Weights of a small GPT-style language model, trained from scratch on English Wikipedia.
Size: 2 heads of 64 (1 for keys and values), MLP 640 tanh GELU, vocabulary 8192.
Architecture: LayerNorm before each block, learned positions, biases, tied embeddings.
MLP neurons of a small language model. Each row is named by its layer, matrix (up: input weights) and neuron, and shows model dimensions 80-143. Each number is 50 + 10 x the weight over its row's rms, rounded and kept within 0 to 99.
Before each neuron's rows, "fires after" lists the tokens most often just before its 100 highest values on Wikipedia text that the model never trained on.

fires after: " (", "\n\n", "=", " V"
L14.up354:34 47 56 64 66 41 59 55 39 42 46 68 47 51 37 56 36 50 56 47 51 67 46 65 59 55 52 65 49 44 65 51 58 56 45 53 80 43 68 49 42 42 48 55 46 49 48 62 40 49 64 59 47 51 64 39 46 56 32 57 45 58 50 55

fires after: "\n\n", "-", "  "
L2.up488:67 43 40 53 53 59 22 51 49 46 53 67 40 51 50 60 33 58 64 63 69 55 41 58 59 57 48 53 60 38 68 28 58 62 56 42 48 67 65 52 60 38 68 55 53 49 57 45 40 54 70 58 45 56 37 50 44 68 44 48 63 36 50 33

fires after: "=", " =", "\n\n"
L10.up613:57 49 46 62 49 43 63 35 49 44 36 42 46 39 34 54 47 48 45 47 55 62 34 59 55 53 48 46 54 59 59 46 52 48 52 70 36 53 59 54 25 39 54 46 33 51 51 44 38 24 52 67 47 51 37 17 45 42 46 78 50 53 52 48

fires after: ".", ",", "\""
L11.up152:72 57 62 45 52 56 61 52 71 54 39 47 50 50 56 60 58 50 47 36 55 40 50 42 56 40 49 40 70 67 52 49 62 50 60 66 58 45 48 50 53 57 60 43 30 65 50 53 30 68 52 50 45 53 53 48 47 33 41 43 46 50 50 49

fires after: "|", "-", " by"
L9.up596:53 59 70 52 53 50 42 35 41 51 35 45 48 50 71 33 48 58 45 48 38 34 46 62 56 63 52 43 51 69 55 48 53 49 72 58 44 47 33 60 42 36 65 44 60 67 48 52 54 34 36 51 61 42 67 42 58 54 39 72 49 68 47 49

fires after: " (", "19", ",", "  ", " a"
L12.up323:76 43 60 53 47 60 52 64 65 70 61 51 40 56 43 44 43 50 58 49 51 64 25 51 52 48 51 44 41 25 54 41 53 46 52 55 60 55 48 52 45 33 48 34 48 57 41 41 49 58 48 57 39 29 41 40 37 60 63 51 65 54 72 53

fires after: ".", " 18", ",", " same"
L5.up600:59 50 64 41 51 45 48 50 45 58 54 61 49 27 44 51 56 55 54 54 47 51 55 42 52 34 54 32 52 57 65 39 40 40 60 58 54 39 38 62 42 42 49 34 50 63 39 65 45 47 63 45 48 54 46 49 45 51 48 72 54 51 44 54

fires after: " |", "  ", "-"
L9.up466:64 22 34 44 49 17 45 46 66 41 47 32 46 52 59 43 52 58 35 36 66 56 56 57 37 52 69 56 45 41 32 57 60 53 38 50 55 53 43 47 48 66 63 41 56 52 49 49 65 44 38 40 58 41 51 49 57 39 51 51 59 42 63 61

fires after: " the", " in", "In", " In", ","
L15.up169:54 36 72 48 47 44 16 59 55 58 47 53 43 52 38 45 61 57 51 48 57 63 43 33 51 55 55 62 50 63 48 55 47 30 48 51 39 46 48 59 49 68 62 59 47 59 61 42 53 40 49 54 52 53 44 68 43 53 46 45 42 49 67 73

fires after: "-", " the", " in"
L6.up144:45 62 57 56 40 43 46 36 48 37 51 60 41 46 56 48 48 53 51 64 45 50 42 43 55 60 44 53 60 49 51 73 43 68 47 63 44 46 67 26 56 52 54 59 50 54 55 39 25 46 63 50 49 64 46 35 50 40 39 61 45 36 38 49

fires after: "=", "-"
L9.up307:44 57 44 47 50 48 50 62 64 44 40 58 35 63 47 68 45 40 53 57 49 45 39 68 52 46 49 54 59 43 43 38 55 34 52 42 46 60 56 38 56 58 54 37 40 66 65 38 42 46 57 74 46 49 28 56 63 53 56 54 67 45 43 55

fires after: ".", ","
L13.up562:50 43 72 36 46 46 45 42 45 41 29 51 61 36 57 52 54 63 55 43 58 39 47 58 56 51 53 45 49 42 50 49 60 55 51 53 41 51 46 53 54 42 40 56 52 41 38 56 49 34 52 36 49 49 57 64 61 31 70 48 31 59 47 40

fires after: " |", "°", "-", " Time"
L11.up63:56 62 40 36 41 41 55 37 62 27 43 51 52 38 43 42 47 56 58 43 55 41 46 34 37 60 34 73 41 46 48 34 62 44 29 46 54 45 48 59 42 40 36 46 61 61 61 58 43 59 43 47 43 47 44 54 46 60 50 65 69 54 47 49

fires after: " |", " the", "|", " for"
L12.up333:52 65 47 57 48 39 53 31 44 66 39 50 65 50 44 48 45 39 55 56 60 58 53 41 56 57 53 45 65 59 37 49 65 44 56 64 73 36 70 26 49 45 50 63 68 55 49 52 46 65 53 38 51 42 57 46 44 31 47 33 59 58 44 74

fires after: ",", " and"
L3.up75:58 53 46 31 64 51 54 61 65 39 45 30 47 40 47 57 59 59 50 38 61 29 63 53 68 50 40 45 51 57 47 44 53 49 53 46 54 62 44 55 52 58 46 55 54 42 44 59 40 53 50 73 57 59 59 41 55 33 62 34 38 41 43 50

fires after: " was", " is", " were", " due"
L11.up41:54 70 41 46 49 53 62 43 49 44 48 33 47 53 62 58 57 55 53 48 35 66 57 59 65 55 51 59 56 41 48 47 46 43 52 42 55 48 32 53 25 60 53 22 71 67 54 39 40 60 53 64 53 58 31 55 52 47 51 48 46 37 60 63

fires after: "|", "ol"
L11.up169:64 30 57 53 61 62 46 35 59 42 51 54 62 64 48 58 42 46 34 54 56 39 53 62 39 52 61 27 26 61 44 56 44 56 66 61 53 39 47 23 51 27 58 39 53 72 45 48 31 52 65 43 49 51 61 63 63 47 59 47 39 59 53 60

fires after: " is", " was", " are", "|", "2"
L8.up182:51 55 52 68 76 43 56 44 48 46 55 63 54 47 38 38 41 39 49 50 41 51 35 63 47 45 63 48 44 58 51 59 36 51 38 42 54 72 47 51 52 50 52 41 56 51 46 48 59 59 61 57 71 61 53 68 35 24 56 67 70 33 67 48

fires after: ".", " |", " ."
L3.up96:54 50 71 40 48 35 72 45 45 47 57 58 44 35 65 57 56 55 44 56 49 40 45 42 53 58 38 50 30 47 43 46 55 36 41 64 53 49 61 47 46 53 49 55 58 49 41 42 46 33 58 52 67 60 44 50 60 55 62 61 33 24 44 40

fires after: "\n\n", "ska", "L", "gl", "R"
L14.up243:55 42 54 43 47 54 47 54 30 53 43 24 63 56 58 43 44 36 33 59 56 47 38 57 35 56 33 44 60 55 47 38 46 48 53 63 66 56 44 48 57 48 55 37 62 54 32 38 58 65 57 47 46 65 56 46 33 58 33 52 44 64 56 52

fires after: "|"
L18.up347:52 58 70 46 35 51 56 69 75 52 52 48 59 23 50 45 43 48 40 50 62 47 43 49 56 32 62 52 39 44 57 39 56 37 49 49 40 57 70 49 45 53 55 57 54 67 43 51 37 40 53 41 34 59 55 58 51 36 42 51 37 57 64 49

fires after: "=", " the", " of"
L8.up49:59 51 62 65 39 47 46 43 38 59 50 41 58 53 56 55 42 48 47 51 43 70 52 32 56 56 31 45 49 43 55 41 50 46 62 71 61 39 41 44 53 57 63 50 41 60 66 42 60 43 42 61 60 54 45 52 23 44 48 59 72 66 38 53

fires after: ".", " such"
L5.up323:53 46 55 36 58 62 34 44 44 53 42 62 63 41 61 51 50 62 69 46 46 30 56 55 45 54 55 44 66 62 69 52 40 63 57 53 61 52 39 46 45 54 59 50 42 56 44 48 56 44 42 40 26 71 56 45 61 30 52 60 41 65 40 35

fires after: " that", "\n", ".", "\n\n", ","
L13.up596:46 62 34 41 63 39 47 54 53 59 32 55 58 59 65 57 62 58 44 67 50 61 43 45 59 66 51 59 48 35 57 41 36 48 63 44 73 54 42 50 45 47 39 67 59 52 57 50 41 39 51 37 59 52 65 58 54 43 65 49 44 48 40 67

fires after: ",", "ul", ")"
L7.up250:68 48 56 35 40 61 36 53 52 46 34 63 49 44 62 65 69 50 38 66 48 46 35 49 36 42 60 54 53 48 58 61 48 36 52 65 71 43 50 57 57 50 51 40 54 64 50 63 47 47 40 38 52 62 54 55 55 52 49 63 57 38 76 56

fires after: "-", "\n"
L14.up371:54 52 70 52 72 38 35 49 58 56 42 65 42 67 62 46 38 49 48 56 79 52 53 58 47 53 57 47 35 37 54 50 43 52 55 58 38 45 46 53 44 60 63 54 56 52 55 33 50 49 55 52 58 55 50 50 45 44 54 43 59 39 53 60

fires after: " and", "-", " or", " det", " ir", " while"
L10.up418:49 56 51 61 45 36 57 51 57 45 36 36 60 59 41 61 49 62 58 47 48 41 33 39 43 45 42 55 52 61 43 39 58 69 61 43 53 46 48 43 47 50 52 44 58 55 49 48 57 47 57 54 60 53 30 76 53 50 52 35 48 51 51 65

fires after: "|", " to", "\n"
L12.up395:35 48 47 57 51 45 36 49 44 43 46 48 58 50 37 45 30 53 49 46 50 63 68 70 54 48 62 59 55 60 49 50 28 55 63 41 45 46 55 70 42 58 51 54 60 70 42 46 57 56 34 57 38 61 50 55 53 57 56 63 47 31 52 38

fires after: " to", " and", " he", ",", " which", " also"
L14.up415:41 42 62 53 38 46 61 53 58 65 65 69 61 47 54 51 52 47 47 42 47 31 54 52 50 36 54 64 58 45 57 45 53 35 37 60 50 57 68 51 45 48 59 57 49 61 62 49 43 22 44 62 64 71 44 55 61 33 57 63 27 52 67 45

fires after: "-"
L10.up549:68 48 62 49 51 60 24 47 37 53 26 57 43 55 42 65 44 46 40 47 60 38 50 67 39 62 52 43 49 50 49 51 46 47 52 44 56 50 52 47 45 50 66 64 47 44 44 46 60 62 45 61 42 68 49 50 51 52 64 52 29 41 42 49

fires after: "-", " M", " F", " |"
L11.up274:56 55 57 68 59 41 52 58 66 57 33 54 47 42 38 47 54 56 61 65 43 53 45 42 45 42 51 43 46 33 59 60 52 62 39 40 64 28 44 35 54 51 49 40 43 47 55 44 39 47 49 48 63 56 49 61 75 45 47 79 53 50 30 53

fires after: " Te", " Fe", "so", " te", "Te"
L13.up188:35 37 47 57 34 41 59 47 59 36 41 55 42 50 65 59 74 52 52 33 53 47 29 39 59 41 55 62 57 56 59 58 49 39 52 59 41 45 44 40 55 39 29 44 44 43 58 44 62 68 57 36 52 46 51 50 41 59 39 45 65 43 49 58

fires after: "-"
L11.up513:54 58 54 63 46 34 33 53 35 66 56 51 43 64 36 47 50 42 52 48 72 38 39 46 40 65 55 46 60 34 47 48 48 46 52 50 50 56 69 30 58 59 59 43 47 51 63 52 46 49 57 60 67 55 33 65 61 49 60 57 47 49 45 49

fires after: " On", " on", "|", "On", " January"
L12.up329:75 34 40 50 49 76 49 45 45 52 62 51 37 50 47 44 41 59 49 59 58 48 57 43 50 53 61 56 43 40 50 40 70 41 52 28 65 52 53 68 21 64 68 38 68 48 46 42 58 35 66 41 49 60 39 44 59 45 56 57 43 47 53 61

fires after: " the", " ne", " on", " Website", " al"
L8.up473:61 46 71 40 46 54 46 64 47 40 42 39 34 52 60 64 39 40 37 59 39 52 46 46 56 56 39 49 67 53 22 41 56 58 44 59 44 50 58 45 42 59 51 49 52 52 30 59 48 60 66 41 55 64 35 63 62 41 42 51 44 54 73 36

fires after: ",", " and", " Mc"
L7.up628:37 63 48 42 41 53 63 61 54 57 43 55 56 72 28 44 45 46 42 48 51 55 37 35 52 59 53 54 47 49 73 42 52 54 34 63 56 55 42 38 45 53 47 39 55 50 64 74 65 61 55 63 39 61 65 45 48 43 62 40 64 50 39 37

fires after: ".", "\n", "\n\n"
L2.up26:58 44 45 32 54 40 44 48 52 53 47 31 31 51 40 51 32 48 44 51 61 52 41 30 52 74 55 58 44 58 50 51 59 51 36 40 68 36 33 43 58 54 49 47 61 55 74 56 49 48 58 38 49 40 55 41 76 54 38 76 64 48 49 51

fires after: "="
L13.up482:62 47 48 39 32 49 38 54 52 71 37 41 53 52 38 39 39 41 46 54 57 43 43 60 54 52 31 51 58 50 43 69 56 56 58 53 38 51 52 60 39 36 61 47 45 64 52 48 65 41 66 51 43 60 44 36 34 68 50 63 42 46 51 31

fires after: ",", " |", "1", " +", "|"
L18.up366:47 39 73 49 39 49 48 39 51 52 53 54 43 46 65 42 56 54 47 54 61 46 39 48 61 41 55 32 57 39 47 32 55 49 55 66 28 38 44 65 40 59 32 44 57 48 50 56 37 49 49 50 51 63 54 63 60 59 37 48 64 55 60 44

fires after: "\n"
L7.up72:45 58 47 50 47 50 43 55 51 38 38 58 52 62 35 48 40 49 51 62 45 37 51 65 43 53 68 52 56 39 51 61 47 62 50 38 63 48 43 49 52 53 45 64 48 60 45 61 55 44 45 43 63 48 54 53 39 65 71 40 39 32 48 53

fires after: " |", ";", ",", "|"
L3.up623:49 53 56 42 29 49 59 39 47 70 57 32 49 62 36 44 46 24 57 48 66 70 52 42 37 46 43 50 65 54 43 52 56 55 55 45 58 40 48 55 43 48 56 53 50 51 61 46 54 52 53 70 49 44 61 47 56 40 49 47 40 54 54 49

fires after: " was", " as", " is", " became", " As"
L14.up552:38 49 49 52 59 51 52 34 51 61 68 58 60 39 55 43 61 56 49 49 57 47 47 49 47 45 52 75 29 52 45 53 28 38 44 71 51 48 37 55 27 67 50 39 53 62 53 54 59 38 50 58 31 65 51 56 42 50 53 38 26 50 51 57

fires after: " |", "|", ")"
L2.up262:59 55 25 49 36 33 45 53 63 55 52 46 61 60 62 47 62 58 40 47 47 44 44 44 46 29 56 51 50 59 58 68 53 41 42 52 36 57 44 45 44 45 60 55 48 70 32 42 33 55 35 35 61 43 61 46 59 29 57 53 29 53 69 44

fires after: " and", " for", " with", " in", " by"
L15.up230:58 48 54 49 47 38 61 54 51 59 49 48 44 45 39 48 35 47 41 79 43 45 43 54 45 46 67 62 56 42 47 49 30 50 51 72 47 61 75 45 55 20 38 49 67 60 57 46 49 54 39 52 48 57 58 39 37 58 35 45 51 42 46 59

fires after: " New", ".", " Tu", " pos", " ri", " Per"
L9.up264:66 47 45 29 51 66 46 41 41 52 34 76 64 40 45 38 59 55 62 56 67 38 40 62 39 49 43 34 48 53 68 41 56 59 39 41 48 50 40 41 45 50 54 43 58 54 59 63 54 42 59 38 47 41 54 43 53 44 41 52 40 61 57 40

fires after: " the", " At", " at", " on"
L8.up609:51 43 74 36 54 42 33 46 52 29 32 51 46 51 44 43 47 51 41 48 46 47 51 49 56 60 41 49 51 42 41 29 52 52 49 53 46 54 51 66 38 60 77 49 67 44 34 67 64 53 47 40 72 65 47 48 56 49 54 49 61 38 42 58

fires after: ";", "\n", " 1"
L18.up223:35 53 39 31 50 59 59 43 40 53 40 52 34 43 50 46 52 43 53 31 60 41 45 42 43 50 56 31 51 38 54 39 43 56 54 24 51 57 60 59 64 58 52 37 31 67 68 39 62 51 63 55 47 60 65 59 39 40 65 62 65 50 41 63

fires after: " (", "-"
L11.up396:54 58 42 49 40 46 55 61 39 58 55 51 45 55 55 67 55 59 65 63 50 50 39 50 46 47 60 54 67 43 50 50 50 56 59 38 55 45 37 52 38 53 41 38 45 47 33 48 50 44 57 49 51 61 65 57 44 46 46 58 40 61 62 61

fires after: ".", " It", " There"
L5.up319:47 40 47 41 44 61 88 33 49 59 47 55 58 45 68 57 38 49 39 57 45 55 48 45 61 43 45 49 47 46 33 39 41 32 30 57 61 48 57 35 38 51 43 55 69 37 46 49 45 34 75 61 53 53 55 46 51 36 53 56 54 43 46 51

fires after: "=", " of"
L12.up328:57 60 37 50 47 46 37 60 59 67 34 34 50 54 44 50 46 44 49 45 70 48 36 68 39 41 59 50 61 49 48 35 49 56 54 55 52 46 59 73 30 70 44 68 41 54 47 28 49 45 56 68 30 44 43 46 44 46 51 76 60 39 44 41

fires after: "=", " ="
L10.up585:37 46 44 56 47 45 53 51 50 29 51 53 38 43 43 40 46 52 54 47 46 60 41 36 38 64 44 55 56 65 69 50 52 69 54 72 36 47 46 41 39 51 61 53 62 43 55 41 65 63 47 55 53 39 48 42 41 78 61 50 46 57 42 48

fires after: " (", "19", "17", "–", "|"
L11.up17:43 50 49 65 60 64 72 51 55 42 50 69 42 47 41 48 47 48 61 59 48 53 52 60 54 57 60 37 40 27 65 34 52 44 52 61 55 48 34 62 50 56 44 44 44 38 46 39 37 68 53 56 44 53 34 43 22 53 71 48 39 62 24 59

fires after: " on", " the", " On", "On", ":"
L11.up454:48 28 45 56 38 56 54 70 55 40 40 43 48 42 58 53 38 57 36 62 51 51 58 32 49 57 46 36 59 50 41 45 44 54 61 53 63 62 36 61 44 59 64 44 56 50 45 61 64 55 66 51 49 66 54 52 38 57 43 40 76 49 56 63

fires after: ",", " de", " and", "."
L9.up541:51 47 55 47 50 50 81 46 69 52 46 65 44 39 52 58 39 62 47 37 35 44 41 53 31 72 22 55 48 54 57 41 57 78 49 53 56 51 54 57 51 43 52 43 50 53 51 60 51 30 52 47 65 49 42 41 58 38 63 56 60 56 55 58

fires after: ",", ")", " is", " a"
L5.up503:45 33 52 42 53 50 50 63 59 45 60 52 40 46 53 55 61 42 62 61 47 58 50 50 43 63 36 69 33 50 41 65 58 72 55 58 57 57 55 61 43 41 39 42 36 51 46 42 56 48 43 63 54 34 52 26 38 38 37 42 71 52 62 43

fires after: ".", "=", "\n", "\n\n"
L8.up134:41 61 38 51 45 62 71 46 49 46 35 53 48 47 40 59 40 54 31 61 46 66 56 40 58 65 40 64 38 71 48 55 42 55 41 42 60 38 44 34 53 44 64 46 48 54 41 66 67 43 69 51 45 48 38 54 43 34 45 67 74 46 39 47

fires after: " (", "-"
L6.up440:57 64 45 51 53 15 56 47 49 45 62 57 53 61 29 55 44 39 34 41 35 57 32 56 42 48 41 53 39 50 38 44 50 52 55 46 58 40 52 36 47 33 50 60 40 57 60 57 41 52 49 60 57 59 70 69 39 39 57 36 54 52 42 46

fires after: " |", ")", " (", "He"
L14.up284:27 47 57 31 60 57 36 61 28 45 45 59 58 44 52 51 62 48 64 68 55 54 43 68 52 61 41 51 51 46 49 38 61 48 42 45 53 42 39 44 31 59 51 44 51 60 57 54 57 36 45 54 49 49 40 79 40 54 38 45 71 45 47 45

fires after: "\n", "'"
L13.up577:47 47 50 49 48 53 71 38 34 38 39 50 50 32 47 41 54 53 58 48 57 59 36 35 56 54 62 44 35 37 41 56 37 29 68 61 39 54 77 58 52 60 53 48 43 51 58 46 60 56 44 74 60 31 47 41 57 42 58 46 46 51 67 65

fires after: ",", "s", ":", " |"
L15.up293:46 58 54 50 51 50 49 44 47 61 58 40 49 43 27 52 82 50 37 64 57 39 60 50 38 47 40 40 59 59 50 49 43 42 51 55 35 57 46 52 24 35 43 57 68 41 28 47 44 73 48 57 66 62 49 59 62 37 62 39 70 41 62 34

fires after: "\n", "R", " USA"
L15.up419:41 52 41 45 52 39 53 48 49 33 48 35 34 49 43 46 49 48 54 36 45 33 32 62 53 58 36 41 41 45 50 81 51 35 64 62 55 38 36 54 40 51 43 44 55 69 39 56 43 44 56 57 46 32 65 61 54 57 60 59 42 50 51 63

fires after: " the", " a", " The", ","
L7.up304:60 41 47 36 50 60 36 63 55 50 56 51 42 45 48 50 46 55 52 60 41 38 47 44 42 40 54 46 60 56 42 60 83 45 52 53 62 41 34 41 52 45 62 41 49 77 56 55 56 60 58 46 53 56 35 42 60 59 33 41 48 50 73 50

fires after: "-", " |", "–", " (", " \""
L10.up196:28 46 58 56 54 48 37 53 27 52 59 44 47 48 50 58 62 60 53 68 47 47 47 54 43 35 46 33 38 41 58 54 26 65 49 42 61 42 61 49 43 44 44 39 54 69 61 61 39 50 63 47 36 52 71 51 49 42 44 50 59 48 52 41

fires after: " of", " was", " were", "'", "s"
L10.up125:44 71 42 35 29 38 41 60 49 51 39 42 58 54 61 32 56 56 47 53 50 51 49 72 46 53 47 48 40 20 59 21 51 53 51 62 44 59 50 48 62 59 56 52 53 50 38 53 59 70 60 64 55 52 41 40 47 62 38 56 51 62 55 43

fires after: ",", " Al", " one", "Al", " al", " some"
L12.up138:61 52 55 62 52 55 43 65 58 58 76 30 37 52 51 62 66 76 57 60 53 38 31 59 54 44 49 25 46 49 33 42 51 46 54 59 49 56 54 25 52 57 55 49 44 59 51 51 47 43 49 62 46 57 51 38 47 44 48 36 55 56 44 39

fires after: ".", "tt", "-", ":"
L11.up58:38 67 50 54 39 37 37 61 60 42 44 45 59 49 56 50 61 50 46 55 35 63 49 62 33 53 62 45 35 56 58 38 34 54 45 73 50 56 52 47 54 22 40 44 52 46 58 43 70 38 55 58 49 43 56 36 48 38 29 56 65 44 42 55

fires after: "\n", " due", " had", " not", " has", " was"
L12.up161:54 53 44 71 36 54 66 46 43 35 48 59 69 40 50 42 49 64 36 53 46 46 49 32 57 46 69 55 45 50 49 46 47 32 47 52 49 51 67 29 34 51 52 67 70 50 39 49 37 50 52 51 44 58 50 49 49 34 43 51 54 58 64 51

fires after: "=", " =", " |", "view"
L15.up585:50 38 47 47 43 65 51 46 50 57 63 59 44 39 41 31 60 39 42 36 35 41 44 49 51 58 30 42 60 58 61 45 38 57 25 44 47 50 62 43 42 67 56 65 41 65 51 66 56 43 54 39 53 63 42 23 72 32 51 55 48 69 55 55

fires after: "-", " Time"
L8.up294:41 50 34 57 50 40 42 46 59 49 40 50 54 48 53 39 64 63 40 70 53 45 39 68 49 51 42 73 42 57 66 71 51 49 46 60 47 37 47 53 27 50 34 40 58 47 68 36 47 51 41 59 41 49 52 49 30 47 48 60 46 50 45 49

fires after: "\n", "'", ")", "0"
L12.up508:57 55 72 42 57 62 54 55 54 57 34 57 51 54 39 48 43 50 45 68 58 53 48 34 46 72 50 62 56 51 45 53 38 37 57 65 43 46 39 49 44 60 43 33 27 47 44 43 42 39 38 51 63 40 53 34 41 44 49 31 62 65 48 65

fires after: " |", "|"
L3.up155:43 56 46 51 39 49 68 49 52 48 44 25 62 61 49 57 43 64 37 46 44 64 54 44 48 39 41 61 58 48 45 36 51 64 51 36 54 49 64 62 53 58 55 44 57 61 42 35 50 54 50 43 58 48 44 45 56 37 50 33 60 55 41 67

fires after: " were", " the", " The", " was", "/", " at"
L5.up150:49 54 62 49 22 43 41 61 47 34 53 66 58 41 59 52 46 47 31 46 60 49 34 53 45 79 60 62 51 53 55 35 61 55 45 44 41 54 59 50 46 55 70 45 68 47 55 30 57 51 58 68 63 61 36 39 55 33 41 51 62 37 53 50

fires after: " on", " On", "On", " Kn"
L12.up402:51 41 59 60 63 62 47 60 53 46 64 48 39 61 50 63 27 53 39 63 61 53 58 56 51 74 53 59 31 63 32 45 46 46 42 51 41 59 34 61 46 40 56 46 46 40 48 48 44 60 51 45 50 53 40 48 38 24 35 43 55 49 55 51

fires after: ".", " ("
L6.up17:38 61 48 39 42 39 61 53 43 40 57 53 74 49 64 38 61 65 53 59 47 41 32 42 42 40 65 35 52 46 46 46 58 55 43 51 60 50 54 63 42 59 45 45 59 67 54 41 50 41 58 65 59 51 27 52 48 33 46 52 47 18 34 46

fires after: "-"
L8.up614:69 61 41 43 56 46 38 58 46 43 36 50 52 58 37 56 54 47 68 55 38 40 52 53 67 52 56 56 61 50 57 54 45 53 51 26 48 41 41 40 42 44 54 40 51 63 40 44 49 40 68 59 49 65 60 57 42 53 53 51 58 44 32 47

fires after: " (", "sen", "18", "19", "–", " and"
L14.up334:51 38 55 50 50 62 60 79 48 61 40 50 62 56 43 46 63 65 66 54 26 41 65 60 45 47 80 54 54 48 51 45 47 52 47 68 49 51 55 58 45 52 50 62 52 73 69 42 51 61 67 35 47 43 45 64 52 44 67 51 49 63 49 48

fires after: ",", " Rat", " According", " Vit"
L5.up65:44 46 70 40 54 52 52 60 38 68 43 62 59 45 21 58 58 67 76 54 46 55 42 40 45 38 72 42 64 47 60 50 52 49 43 47 55 49 53 50 32 29 31 57 40 50 47 62 61 43 58 53 38 65 33 58 53 65 71 39 53 47 46 49

fires after: ",", ")"
L10.up73:53 50 45 46 44 40 59 78 40 53 38 40 49 46 47 55 66 60 56 52 44 51 54 56 49 69 56 64 57 55 45 52 46 31 46 52 32 58 36 44 43 62 53 54 55 66 32 53 38 36 45 48 56 44 49 42 56 50 80 45 50 36 69 41

fires after: ".", "=", " stream"
L5.up127:44 48 33 42 60 45 60 35 62 49 47 52 39 48 55 63 58 65 36 52 49 65 47 55 55 53 51 58 37 62 52 56 41 50 35 45 61 35 66 48 51 52 53 38 66 30 41 51 59 26 54 60 43 51 60 47 47 31 41 50 56 43 46 56

fires after: "-", " for", " of", " Sc", " ch", " Sch"
L7.up133:35 60 61 53 23 47 34 61 54 40 41 58 41 42 41 55 51 54 53 42 69 50 39 51 43 48 53 50 70 60 53 45 47 65 46 52 47 66 54 43 58 41 57 50 61 47 59 53 40 60 81 50 39 68 52 51 59 51 48 42 68 43 40 43